From a checkpoint of a small transformer trained on Wikipedia.
Training: a variant of Adam for these matrices, 437M tokens, 9090 steps.
MLP neurons of a small language model. Each row is named by its layer, matrix (down: output weights) and neuron, and shows model dimensions 240-495. Each number is 128 + 24 x the weight over its row's rms, rounded and kept within 0 to 255. Numbers have three digits each. A neuron's up and down rows have the sign that makes its largest values positive.
Before each neuron's rows, "fires before" lists the tokens most often just after its 100 highest values on Wikipedia text that the model never trained on.

fires before: ", ", "-", ". ", "'", ".", ": "
L3.down284:134133110142142177127111117141150107094109103133149135137121146144137121191152102126167122134088148147153138150088086123135088129136147118096126124162102164133114108204132128143146122117158163131105096104145133092150159179117115124118065111114123113128137143102125094122118163096110126128101157119109140160126132143143184122127128130084092104082127173147151129121145130134171114128102120133151109104145123133116149137138150157107143103186113145146066170086140116133143141085107149150158138081135118105122149142149142100134161146140099096118129117166080117149154169148111136152105119100147116102107126100156110129126130104138100118109118119158155145134108086177116141174124151134099073119148134131149121137130137096124168129141106102129133105120171189124145114087135133

fires before: "of ", "to ", "the ", "as ", "by "
L6.down753:091086131151134144164166128198123156129090106118085152106101099091132137139083105152091122132130152124118172136110102111123122118111118102099142131133124111147094121103096186170082108140103114100141172108109118107123084093124112117121104125121103109156103163184088124161143188079125138139182121131123167148111126068110155152102097144086120119113152101129134112168115130177127093134150116085082142107198141106113128102143140120076130131134138106136107111155143144123117120103145097135104153112134094142103120151088091113129112130156126171153143114145159159187134105103122102136135162132116156107153133131137129137151159131121118100142109125150153111150078122122111154165119153121155104139150139103105145135143142128112056141125161122127109110179131171158080126151077153

fires before: "| ", "|", "of ", "("
L7.down174:113112131140096128136158105153103103102143137124197094133132151196138116118091119163150103150135116103116109123103107109112146136101061135122105094144111158095117161127114115062082114146100179117092124155137142109155165121132168138091085137132073094087086139155140106123094108121112111130148113177118108123084151123159119127140101118163143138116090137169122147133159137128096142119091133115131075110069144062129150130127152126131141102136126165075163142150122122114100126143099157121108129134126100126135142131090185155117126144124120140087141160128109155106112140114156119129119142133116149131101107117122109154152105116150131090146111086174133142128168151079117137131132162119114114131174141122107111120107157135137110108109156086137115099143149098120152133121114110

fires before: "==", "===", "and ", "of "
L7.down996:121142164130140150112140174116104099133141149120161087149129128128140184104118188135098176160138131129142105134164129134120102145106149136176155103106107157137129143136124151124094111157105135088116155131101158113109109057137114119131120123134159069117149122121131138146133114142102127149112132126146157147129127137153129093116127114112131117138109117102103110137158095110098175111110104076153118139142098130085099138127100089135147108143141144116086129119198109179142102142108149122144144100067182103119117127158129108139155092114087108130150130133148124100138159124138123098111152091177160146154117109149153119169113148090126094143101162087090167117106109104106100114155117149121103128108120096141134160131158150122162142127130122115167164125094181106146137124162131

fires before: "==", "\n", "-"
L3.down528:132135119140095149111095122124130118161102116109111133142111189134145143187123142149103141117120143089170127162131110105109113093144107115107137115164135125131136139126129121130035103129130109156137139131090120113110135126116101121104154129121084117154124123160127106142093161137128122113146115103142108108136105149087140118100132140136131132093154142135122085104156138101112132116102120141139117167138100164102096160132137173116096115134093124146149122108127094077141091155169117151153134134107108201105104139170127107115142110126113105108124104063129113106111159110142117128174187138113107163107119108143144095117135140190122175150100191118169127098148110093127146126139159126144117119129172134134136091113136145091135178147170129120118110114093126146127093143119161

fires before: "| ", "to ", "of ", "in ", "for ", "– "
L3.down748:106122088132139155144131133097132154139063176159117136127126124129137133106125129093166137138165114137125142176133153089084074131155079097133109111126109108094097110144118117141141068163138068146138120119122148125159134169097103135115168138149106110112123124141097138114109091129109113154220097134128107129100092127132144115136097141099137130095156133126169128101155157130170110106109146134142105136118127103133117121124127150111156083131124131146124132107124122101125108145125139125139123121106082200120135143165120147106094154110109156140084123123170128097100137109106157097092121140100159128150152122121119135182109120146125077107150130149138152152118131115083157066169125147152126163140130147120136118141148107134175137113152126129082092089163169161108154159120150

fires before: "\n", "\n\n", "age ", ". "
L6.down310:140156136132155171150116142115135120135090121145145131121110108132174134123167119152110158106086144137100137134141161103146106102101169130131099093159134134100082135154107098112146150187101103111145147147123125151125164129112139143117133100136168153123138131129126128094116092099117117134170112122139125120107185128104142118096095092162154119094129116156145103131120098161173152138142142142102141141114098129156137188085139128117121150136135127149146127136191144118141113111107122108120186107140118120084138163148170117123103174131151114192116146097140090131135134114189139124142134139125164213121101127136124126116097042130115133102128089141131116138105138112158139127116155099113174143122076125170159146143084151138098121127106134111149148138125146165110160182083105

fires before: "-", ", "
L4.down605:151144164182113149120143113167143132146126105106110166122114123161154121149147126138108151157082147113138168154149172125128104099137075100124073096152113156114042143134102136147148152132150140113096119100168114151141104166131159156127105104168091154134133144128123108167110117113084095134141126166075112161115145116128125156154122094134138143108126123144120089171123141156120136158139095109116111109146109111123168107095100086110161106130151154135095132160153152103149157103134121116165121116115124120085127149130145108172098120162088098099114138132121095177164114121111155144133154203142134119143079131130151138135099153127127110113150093119119089142161127146122152139132158107105096088138144135137141114125181144114162119134154130122060084146143147115112111128147099

fires before: "| ", ". ", "; ", "–"
L6.down1008:103131145131088129113108134129120126163174142164103118125121092161130118170094165111144103136136163096150098124159122136130143135148085121167146131111107139104151171175088148059130108132142161129125119153133177134145167119102157099181176063067100139128145132137088099152118142150126139095143135150143113142158160135134147158115128110118129136137119119144121110127157131143144114120091116143108152117102172106121156134136145126091180149146214110125113143112128062147147113165134095118135162134105119133127136113125143114133114093127101150122151151157126150116098142117156157123132122120136114104083151128154116111127148104121109118100134080103132156185128144151147126156127174119140083127119140130127081082137064123116131113120119151122123150121108068085132159150144117

fires before: "| ", "(", "|", "in "
L6.down550:131147161135108156142112151097101100132143117082160121107127121154126159166125168112127115125110101169080166125123105101094103177129112135095118132156101110115135095110144108177120126166108104133106129133146134142083135129172138116110146136096145139117107145113125125129177097143140125131146108169146099081084141138130095165099136161121116124199106094099121128139134106151093072158120149137154143127124154104128119130094125106161165131149125102125104156122149091134145171100161134089108132164093138091127086133102137112131120150115112116129098094115123133145169135112129175161097135136115113156126116148115154155103146116060155089147154175096093105114121103141132104153122162165141132212097145139181093120142145128136153159140114144139109125100160076113134120136122127

fires before: "| "
L6.down69:107150125115124128142066144136114126126111116105128123103139148100143096132136110120121133137151111122121085159183137164132107140097120144162153118085115106113089160091096115131121146115105119093161127115130144140137131104108094144121116137088121096142137150090124107125127088158112087113145183128147109137185112142112130102100120163119122126139167158118100140167158105108067105139126132113157150155098138124110112141117150134154140125136123163126103111152131131144117116135128107150105108118152154120113104146138138130148141101120105105112109108125100081152137118132155122148156145132115098174083129140106130148121147134110093152088129122140123109131138169120131156102108150100127152149098157120072183146142096115154121122079122106133118141127137065109131133140140120

fires before: ", ", ". ", ".", "-"
L3.down138:116172108203115158134095137152077088110131117109121097157118093111183101123120127139082147137122101146123146154109132080117113120107132116139138104124151150144147172115125079091094140123133077136133120112126114160140113129131132130161152108109141126122123115123125146132108160105109122169108116102126059133104170084100149112133158140151125129093140097114114124153094116119122113136125147134148085110112100118133120132145135209179113136107163128102139123151117144139099141134084177173093110140085123115122139112184174107145150166107136122124129136162150137093116171157143141112125123142146107172158131141134133162121122131171132124165086151128132108109129121132188130070128135147152133144121112141137170083105109156106117180149146170098132146131154129159129090125126116

fires before: ".", "th ", ", ", ",", "may", "-"
L3.down413:129109137151079152092131101114145147143129132108100119156155114113127119125112141135132085087117100143111125131126132125129151086104165098171102130132096142102108164135161161113098120120130141087100138099086153165105118115137132110097151096149155132146144118094147125162120099111108124096070127142107154114107147128122150127130120156112105139141121118152124127103136095194151106122145165145077103142093139118132138130132146104141123139112132128154110125118203153155130133108131119120137060079109129121144148097099148130199093129146160141123180101113109103098108106111114123170132112123116104122140098121130151081093134119144143157118053117115164115152150160130065135120104172141101131141143101084136121134134113133133143138127144123131134087144173188104128157130138065

fires before: "\n", "0 ", "the "
L4.down485:137143108122151112160099118141146121139127140100116113121149188104126111177128114167090097142127122155126090141119147170182163142139134168164149139104104104094139134136148147128120097143156147137092093153136093134106104151092139109105117121131137106082090116140111104143090166123169155087101115119167101147159098138120121148121076141130130114133101143135091115113130120109136111149106120150124119147112116165135141176169160114150151177090130087169175111137115177144118102126109142089139128160104169082136102117147130182155189120149110150121148145168140110111091117089138126101140159116149092134130128137094120123131119146130126092097103115125107174145138112123145147128131090143133147118065136144115098116143158150101153152187167144134118097112133110167163141124139092

fires before: "| ", "\n", "|", "of "
L6.down911:159111085148107151086107094111145152131159134147114115099102130113106125124120108168152118144110126097128137149128112120144131105148115126094126135110137143131178108107135128130147113143110129140092098162153119150133143132107130156151112113140089140139102127090160165090134160157132108123159159068100116121131104134146150095117132165113095138167124142137155138156128122078126110110155104145146144179128104109102122106090159116146144190130132116106076119150143106147136107079155151139092166170097139146137115119122088136088148128118163159109116137081146127145204145121157112113160127152101106108167120107149149146096074118152118162147171160111115135135124141093117113157129138113123153117127124104128147104149160123117133129151078144105122140162150095087082155144111158

fires before: "| ", ", ", "|", "("
L7.down161:136111095117149153148105146106143172110147061103044137133071144073110144090114097163114153118101120134113125151122120137146121151108117102135134124108106158129124102100154117156137084131120094105129123156134143149144129098120105157145150146093072099115108124133117115103096097127162092188148098103125127148105136140145114117164147158127159138118108149162122148077136132089153136100131104175092144152104092086115134162121119169164137142123116136120112121132125123153158094096123141101129154128135111141113124178143117124091115135153118148123102143116130135122156158112164102162162137149124170135108097147134140158070108131175131105131099112102160123127134127096150144107170100118113185139105120127131148161081150115135100135126153131105107098127152173118123155135118141

fires before: "\n", "\n\n"
L6.down860:145143137113139153075116071122137122134144083093089162151109128135126108086148147144130147097099128113133106163147145123147114139123155082156114075109123148129108169161157147084113116152122097111097132140137124104165145109107115145132130144133131160098139142103129130076170119139166103125089134162107136167109105109146104145098133149132181153153131104121148134135165109180126129176135101121141124106131122142125128095102096117134118116127130131152121139121150110147102113151129107160096149128143129096082102166152131106108155165119136139157139137147132102112135171095128121100139131132125143178152113151138128145121099082142149109100103102118177081127133122159130132148155136105184133142110129115113126132113087112098155118110049124166120135130118120157131158124123116

fires before: "were ", "to ", "of ", "had ", "and ", "for "
L7.down358:142126124166131138143161154132156123151161123090159090148124111128130117113132116157110137141141118153167115121093128141145163144100149118112128141117094141123104131123138159126101112148091150116121111125161149114129145091069150111104155118112128137146107113146132105118119098125132160110110091150165139138072133144138119115114115127128136133142121136087138173155087111137159089111102148112142119122114104156123163179123097134140097151126143109098125104128168100137110145160147104138158103187098170131148138132116126139097157162094134093106168156111196093098103122152150118128112165168173193154103114140116148119093119155137126141097127138128105102158127136138116115102157123080120149073098097158145134148102138156116125070129141087115157095133143169137114117134149133

fires before: "| ", "==", "and ", "===", "("
L6.down891:115104125120112105128104133135124122154170108094161106121125125144154106159096091121101147117130131108103126123159129148118168116093117129158103154152112119123113150102159184101122143110095165121094139158175175130142148129088126104137113137139108108077140111083097096163106161085160123130122116145109134149100117155158167167105151102171115147137121133128127153147141111155126102179121129149126162144091105126092149143113108113163138104143150123084138106147131159145152138160119142129138152120137136143131130156130156139105134146117134126129111077124115143111168131089104128131074143108162091173091131120115170174141126120120151147104121109094129155133132102091136149141127129123102131174127114098167127137152099142155161180136119141160125095155141180102104106174155114

fires before: ". ", ", ", "ality ", "\n", "\" "
L3.down907:140137144126122142118116118145154119103149148141105126146122170107136114170116152100106154130145092162122124123164119137176139103101097137133114119133095090154127107159149177138108124160131144117133129134140116114160104104162143187120082105188071136100118126124136082140147140124085157134094121133109146104103155125162098103131143123099113172125140136080159127136126133107117139125090137110157082098126134101119103164137145145129116173113134084100087168143148126124104131111096125119151099147125185104131110112146127142167139116105112125155143109127106135088182138130113121136133148095158173113126165112151146135113138118098129126128102124114147130101091125148129115160124092117120138168115134145119136148144166149089118115148088096121180084156087184130099107145154117

fires before: "\n", "\n\n"
L6.down317:143142095139180147137102111135111113116124116104082112146124148120147098063108114121117140096135134118123111142143120126156120132109148150102131135136130138143131178153143161108112149144145146123116125110109134106092103099086124143130106132082113145127088141135115134090105167137137098104102134102142144108095139121112159132124172126124136081133136098129130121136158144145078105122115106141116137090120126149105067094092170123133111116093097103147124135114127116116105112152107111135113129113092116119057140129174144098098177121155138108143122130116163131115083131129145081095137154118098125166137119128117122154145095097116152127067163139101162118128117116139130120118137120125143140150113144089154087129122095126086140139153094114170105133125100085140139140149141121

fires before: "| ", "|"
L3.down421:108144087117095126082105134127126132119128091094084138157125146116151105131149123113124117104136104170122163124102180139111118122164133121142117139130119183145108080093105082148111158149137124080123134117136148116077106158169121150132135129127122121098145157116141131108099094103087100162148134120087122121146117129088102150147138111151118157147136102142089106113178151142101130134093102129111115146098098122149133134151127160143103167113091120122133132124140172056135102113196120050155137144151146089139108133131101092130161132149126120134117147134142141114141128091131145170135165103113190158083091091155134116092134144147146139105043164185196148162154142138151147127127125151151130175119095139109132133118129158113114142129140112150101161086136151137132158146133135

fires before: "| ", "- ", "==", "The ", "== "
L7.down610:104123151118118111172131141116099139157106097137077110103125122124126159102163106131136155155152141109146130201131155126145115139123120142147156101088157099164143119181133105097120112161144125125115134134164126127127134125150147110101110129113157138127152136113151133102152138132093120116095118127105114137122112108126168131125102099123153118135094111129131123151114115158116110151146125133115138129152156145120154160124119140134129108138130138147138135153129137092134106117112120124136119084168119076130102160139174111102107171115095107141128072097073158142124151091140147134122147153149140155103139123122161142127153153088144084087117155157158124130127135099131120112150099089119133134121102138119122130107114135134142122128140121117083137090108071142108161106111135

fires before: "| ", "|", "("
L6.down293:118156110168144125122108142144114167142143132120110115135131148128130117118120127111178079148145122127133140151110110107134164125118150102133143124160151128130170141132133130106157100130156096136145167153128121116159138118146114140146136136120130084140142146128143178140116128090158116158114123094152124120129091129129142104107120185149122127142082074170145117154135176097135123134119072138117128114142130094115180141130145093132154118094123103097099131133121116134126126127081132101118122167148125121091132171167100083125093068152147175116088179089133118123109069087136133110115147149139145138113141113129171157116088146120118174161119104174115134132139116131094107121142127117166113138148162146095138139130147139121180134184137162145152121123139185144139205124103093

fires before: "| ", "=="
L6.down748:148130090104107146151113157135149121150168096145136127134144109149166120097131146107104128145154101092124097130146156145132136139099105149137157147101153081123114124099108101123103184156124100128151118102103157147151131140157143166118097159120091130131143172128096106125126116206110135109100179129135112125141076138119144116114098172130175097186162118125129113150119155120094136128167099148096147143125115112109117154148135140169134133141141147109121104150129125107140133164112107146099086149137175109135120205175125114122129124116054132148122102111122146147068130127123154118162143110114125137125117116111123151125138137072100144093136126139124127102153143140110141110154120121121148121129128123097134154114124109120115135093104094136082109146112144136115110125112148

fires before: ".", ",", "% "
L6.down843:148127145134092110089174165170112152154144099128136149123125169122104088130131109125128127101114096146112138112138108107162120114149129133132105114110115126149133150148116099122168153134184147115091149127114123131139173122192157133141121146121142103134131121110130125108102111127098134105074121123122134155094143134132115120147084109105095107161121149160149167143104160126114114132133136159095077122122130136073182124101123118134179159102161127100170123108135122110088114132167171097121089118124089128124086188139127141134146144129185129103111154117119151098115110130119090133119122136121123162166130089149106156116127100135147126107160115144124135162127091145112124092096123099120138123100129122097112141144088141127164150134169187147157140153157183138132180115065139

fires before: "; ", "–", ". ", "| ", ": "
L7.down399:114128117156128154163095187188100134112116141149113151135121109167120118139160134164149097124124123144171140107088104098109149105128108198139162113122169130125135118134154134170078105145125120141159156150133114178153099145169130096151104121135100130097079128145133104114137133101160172115105108162142097103097085110124119117099142154126152144194087115138179137106134156108146091116107104108132158117131114133139148116100151110134093142113104110144116154133125116124096128141152139130147164146105137115151130169133161136146106133132086132142101112177125127145103152144113161117142126143097155159155144142140157102119172144173109130180186133151074115137163086122149152161135132139135130087086127118146117122163115155105166125183130070164121142107087110077110105106106177

fires before: "| ", "–", ". ", "of ", "0 "
L6.down370:130155117145127170088138126083147119150136131150156132141156146146139141143107072114148146086133091141165115152144156089141145160105147145148135102146122147125130139095143132165122102139122133171152132109077082122152135144152112089157148130158168175109132119144169148155107176115127148173121154121133126140112122139151152140107090117100150139138135110113134125116123160101169047125123110154124122155119076116125127112114103127125100149109146108124104084171181141138064170149152167109096107124142117117110136128126119192154173120158130116105138152161129124113144132146130149106132117146134134133166153104108128122143124131128111141121134123120116145129155116129122105163134154124111123126128107104146124161104120092133126099155110143108196139119136175115113101145128162

fires before: "\n", "\n\n", " ", "none ", "the "
L6.down179:168141096158160154126108162121114100106118105133131119060149146148150129153163136149147099122114136120095097120143107141127137137120158148087139161165097179127136115179133144129126103129125105150129100131157102124125125131128120137108148147140140133141150114130169124093109131138132106102125130142156130130134090148115145127097117127125128098128141139101140127144146153124156119108145057147092145129109113082192132145122156168116147130147130149132158135150120146067132080149119111116109126152080122124121140110118130102144171133145107144127131120131124122159154148130149134106194123084142096143141176122168131157150058093133120126142147140108138106174130120090128146153124146098119106110072127114117131113115123137111150153152128153146160116135120167131138134144127114

fires before: "| ", "0 ", "1 "
L6.down915:113097134144136147145109134182105117127125082130166115103137125164125090131111143145117114084123102124121118112180089083165120112151083115154132112112102133104106119129142134126136137110156142044132121132125119119137155080148137111098136162162132137118164154126122069181175134142114157147087134138082141121119103165152086125128117117136141104150121120104137151129127151170165122128116147115182116130138098153142127100139109135131128121135134153131135106137147128163108153112147138087152110096138138122128101103128091100171119117115176180145121142130109071076138113137134107100120146133155098104166096145126123134133151147162151148104171092169133128102145151158114138138131137125140139121170107145146115123132089098109171114151133084104180120128139123134098100064084115

fires before: "-", "of "
L3.down278:119105148127092117186111138144115146148127131137155123113113147126124089130122144134141148143110165116123123142141142127129128105165137124126073140158142083130089104141133128130136160136102152083170138088098108124171146105144129102136117097104086150142135080121124102142085150134146086117128113093175192114072143120157184148096143144137108139114140110148178109139073154167152104149080127143147156168161162098140141173167137084153167130135152090096112121148143076135126133109125117090072158101154142111170138163163097133112133111095106148112125123134130123129151132163129126161130127105088138101164106162109144126139128099132090101116140142098128147111098155153115106150097095135138116139143110121106152134082148152136116088129106126108138125154127131133106131138158138

fires before: "| ", "–", ": ", ", ", ". "
L6.down377:111134133134161134122116145146113123157169162163110140115147133133158172126126145120122132167146135143126152121107142077135157121116117117172130130107156137109112159097139127125144137058145095155149123131144134126200137179134150102139122146099150109123130040120069126148141098071158129122135125137122153148127109139143088122095144136105125107088135106088113145125103147107129082169157140137118115136139111160131095122117100157133129130075155125123094147111151128136128134130143106123139096083121125158146202126141117173101105161123123116175127180112166118084155110142110163083110108128115100127165111151103166165143154122149155125081108113129109092173144153115141173126095148127125126177150118112159137162143088125112134118166118119132154110107133140076133170127106070

fires before: ", ", ". ", ".", "=="
L7.down171:132150135163083150185172123123099147113103103134095142092157118172156075138125135102137155122137147130105123128161116134141115097167130143156115138116143102109112130153129109129164164087149133159107107125159145143148141140116119129116100167094107095126122094129079162101125158151135130130130137094137120115092120111165106134104134169132150111159115136111152160106149151162164095153142122112138120125146130112125127115147124133115174149137153120087123131110121112092079145135089137114099169145096115159118102162124177101107163159119131127118115125103126161114103149135132129122191111117112119127183171091129139198124135125174146157079169120131137136096136102127148076115087144133141109123141117135106124115109124102088151124114124122129123133114137090140081186149115115

fires before: "- ", "| ", "=="
L4.down1001:149136108129181143109113114131107146149140120105118155136138078167108129065097145136130163140131074085119135120136156112133104148127119157155133078095124122142103169164092109107133123120094143143131118130126126121103116105079111132138132155147137158089132124121112126105162133170095128124142130150137130124107125114163076104129118108151130123089139112140101141106172091158090153179134119122129128153140144153142109103144122130095114094133147115140136157146117080135142059129089126112109166156155129116170097167135141093126152102103094132129112119148135105102123171120172154136112085126136112152164152120123137125108160118147085112114125129161130136153114155078127127111177147144101175108123123160167163134150123106140127075092119118138101114093155127135083140078137154

fires before: "| ", "|", "|---|---|---|---|---|", "==", "of ", "|---|---|---|---|---|---|"
L7.down670:116138088103113108109157146135119123098107113165162104133122121153149167126126181102162151145127144141125109151125155121131086105152139118139116134123111120162125118121127087093116149153074120133091127139150156133117155151118080124140052115150122149125169195128109159154127107128098126091143152131081146143154106165186109141117125115138125112104117154127148085104141092108134149117121142129143083107145124129120122134112111129090141058139096141133133130162158140137161105115115115109144158077181136117118092158159081109089118104113080135126123135131151131085130125169117130121123137150105123118128129127169156097174139121097153119140083177139121128150116093089136089134157125124144106124141129116118116115149180140115138105111107129163121140129133062111122144153116120

fires before: ". ", ", ", "."
L7.down875:141137131132167182146141141175112140109129091066102122133117104136104089139134126102143118125162140114117136216164091119122109094118162141117139118109112136111146127134125148115140160076096171098133101141144170155168099130130152123121154151114143090144130105122100119103146144113135128164110132134145111142135131098104141089107120175122128140125140093121136104156123097125117162121105152124101095169141160113135133113157096119120128161144147163099100119072126162109093160138148118123130151135160138097125133124127153143168140153117088127143153098180106143091127089118115162098136111097126128092150165108118153176108098124117148090054130139154112113133085128146136132146106134148122125111152142125130130205126109107095099136106117107120135143132084120129121158133094117

fires before: "| "
L3.down559:152105138106142153120124169152123145134171102141102120168108110157135154115163098182105128131147149053100156118138155122108100103121125163164137106138128184115137163113130154151122140109131131129083125139158113136137160076146152154087068087087110139141134123144154114120111161142117131088133150148136137157148143120144152178091123114136101144106091134105095127132139135166132098150096131131155141106117110123122114154120152125125155132126170134119138107196146105160144119167110134123137137137116124136161101126113162118128148184116103162146133118100112151121122150140127142125168112142154159151090116146124128123108114072106145093129134101168124132108097114154122131131175127146131109136116100146115126133118166134135086123134098143102111146168127129111113167127101093

fires before: ", ", ".", ",", ". ", "st ", ") "
L7.down782:092143161103131120107102152140139127123171081146148138063151075182134102178124154174131169155115156129107148115084098124122119117152141130126115103185084126152086120141150158110175150120151134091161111115136206110142116124140113130108191118184101120133137147122162146147108137086116127123097099109081114133121157151082113134097136121142103124113107137094113129112140141133126103132123119085161094136116124140141131179139105093124124127120136116153135145111135143142131124147146160139148140150128194133150122090163094154113097130140125101125102120192134174095153116134133117137150115137135145140123129127112150114152109128125131052103109138095091105125105120129142145130112128129126117116135130114134108102127111107107158118136117112144163103153137152137134114086133131

fires before: "\n", "\n\n", "ev", "a "
L7.down151:111178145137185144152177140138132118112120138142105118107126078105095131120121102124135163126128142120131167162140146155182117107109138111161131127138122121129129097144128161101106147125151100120141123140069157095148095118052091108132141160166102145123129128135131108129155114132147157170123129145113122131147128117081138174137151123106102088086128130137099128139111149097130129121134113142114163132169116129096113124131118096134146116139142117143125111148103149128126127120121133113069109113102148157083127176133115157118142133115168143112145133103124147070109176123108143064129137153117096126146149151113113149137109119128136154135160134136170167144104125137098146110138129134177114117148159127117130124135114132148133115102142123154173133130172112148138142101115101

fires before: "of ", "and ", "in ", "to ", "for ", "football "
L6.down800:114127133163140140090106124103188115120099142114102111101120120133116113106154145154135150116114114167118133195110090078113133136136119128088157126103086115128089100159116157101121139117093169142151108109150140130163143123121156121146159125111053143107128166128139103109112158102126163145131110121123116088116128129141191120144162076125113119125133082143144163153113156081159071125140121151139134116107117132159128142169120092134131123099167132081137102090119148146115104134149169160138188143107130146124162084132153121081081142119104135123126150115161126112100153122143121152105115134163152139111148149113126106159125169152137147148115131099123075123069140143158106129155154105111117140146146148156146133149123125151151149169128110116129128125081066138134155115116146

fires before: "\n", "(", ", ", "\n\n", "| ", ". "
L7.down636:138114152186154118157149106122175104123082156076074117131114146125178101114173147086129107128117159121079138159134112084114149135100078110159109090141110148106150133187137126128117127113115125136165101127124152143149137148090130094133122130116119135128120110138074118120134116151110133112132086133117108115116110164075101124149137120100129108112128176100111149101166090151149123197139149127152111127099113155138110084177115103131138108156136130121143145124115141111147138167129073129142144180134158170135105133117163144129135132095131150141119061129168149133144157138127132125160102133131118163142144141146148128145112179119134117091126101102153107123081152143141130125107112145139122106101124120160154093133135070137120110112102115135103152108124152143159128125122118

fires before: "\n\n", ", ", "\n", ". ", ": ", "."
L3.down252:142182132150135128137153138094112130145093183109101115130131106087113115113122140101135114139113117196142180133120116120137128140158144110181162148101094100111187100114110144087081174106129092156159189134136136125125117126119112124112116127117122099129115115109084124145165159145133132131054171112079089104093151111127121153120097121107117150104098155161095139132111102075141149130107161128131112135162143106141107151154117136106075149126114125117138139155147180147135113117137144132162163136095144055114136128127126119129106149127140134147106114104077132175121137102131121104119129112125158103133159167147141127164162131147113097117141128130135142127150134150152158104095121103156104095094164117140135155119162151102113107096153117142164127123139161137141117077151142

fires before: "| ", "0", "4"
L7.down98:114149123122144134116104167135101112136121109147138139153111143082148133100110155154132115073136111108134131121117129113106104110123097091122101144135088139123128124119142118123122106109144144117124161114132132146137165157167128118152118141097114119085161159128105112120105115144133107135122103141150124140114120140141091108082101179095095143114106111099127118128178124168079119103150132134141129121119132147124096142111147129116156132127152146123152122080158096123110109141127123146118119178160163162124113100120128111139128140073107102133130139148143138105132128135143122112085106169094138180122120116117151181151168115099121126118141086156104095148137126139144146109135118116144132132159172151137142159117152148141165113118104148131136103129094105146082122158184164

fires before: "| ", "\n"
L6.down457:140105133139183167177111132131114113099088089148137136074093125109105136111092157159118126110108059085162123129141168154153121104147115117053091125139107120145100157094118148157119114132127082125098118116142147156121140100116106136112144125140110143128137169131130119138126172148058143144128141151165157110155098105123126132118136126148100118125118102124075145138140133145124130127148149128167107136125110152156121122127112137141129132117139105143100104101172165126121160092111106099118120138162111064131120130155155131176146147079117109136111159113117130133119169104152152131125113127125086143131122129139138129151135135152079157088114093102142165136144142101133092124150072140151119095172139140116116111085123119118221143094117096168146099165088102116106191097115137

fires before: "–", "-", "."
L7.down1:115085174145126160116098086116168156121095154116076159137121083139161185123154148121139117145109143123152119136158135167134078157142127089118134135160115108138153099116124145140100139101131101141139148161120164124088158114117116135145118193119136214168119131143141178143125173165112159147150099116141120078153118112108078132108171122136098107152191143148137117124112127112156108133113100116141148168116146097133110107153130099164089132121136132138149120134085117128149100147132125128128112144127118160099137114126111110115122102142164114149125113138095127119134139101081099132169169117127110157157148101142116135162120123107149160108128185140118127130133180137128130110101165113179125158147149110145167127114108140172126133150150162125141109126163115121109176134151134

fires before: "\n", "\n\n"
L6.down609:125123139131171145137127101150098173121108095074135132136084157118117160126124145129128117124109136092128089106163140128175103159114150102140137135166097095122138137115154158098135116165115106084101128144140167109155134136102123133143138156124139144110126130160132062151135142136183139103112147170121145144116143141108159122158155111133196156150111127138112136124089101088109115155115117163121144117152108154122141106095105160135143121085108099152161133133163213135118132100116156163079127133042132087076104104155128155118135169089112108146143113099093129142118150096121123096135148143161153107151109153135138103125155112128161124110114108114171123123115133125159153116159092104116142070123149099151121136127098129123109115136079119130179103122160106177153125061143098

fires before: ".", "-", "–", "37", ": "
L6.down342:191125131138158136139144076135166122139144117116137122124149117134125113145102180116118123079117142101100188148096133109135140127143139102132158129163179140119123136171103162129113133120116143108141133116101136129100149111091168150096163154119117118124105122143098132109136115120134146142080128146082113123120145149088140150154144170110101118139096131122099143169113146146110141170150185111135141126178104087119109129146129076147088134122147096143144098135120156113145159142170157111103108134112099113154107130114134165126164156130102094156159147170087119098094177097097169170124143143117097187119170114153184143097131171173132188141137140160144116133115138161128119086099121108127149125145136115150148132152108121196107120134160109142132145091094141131114100163141123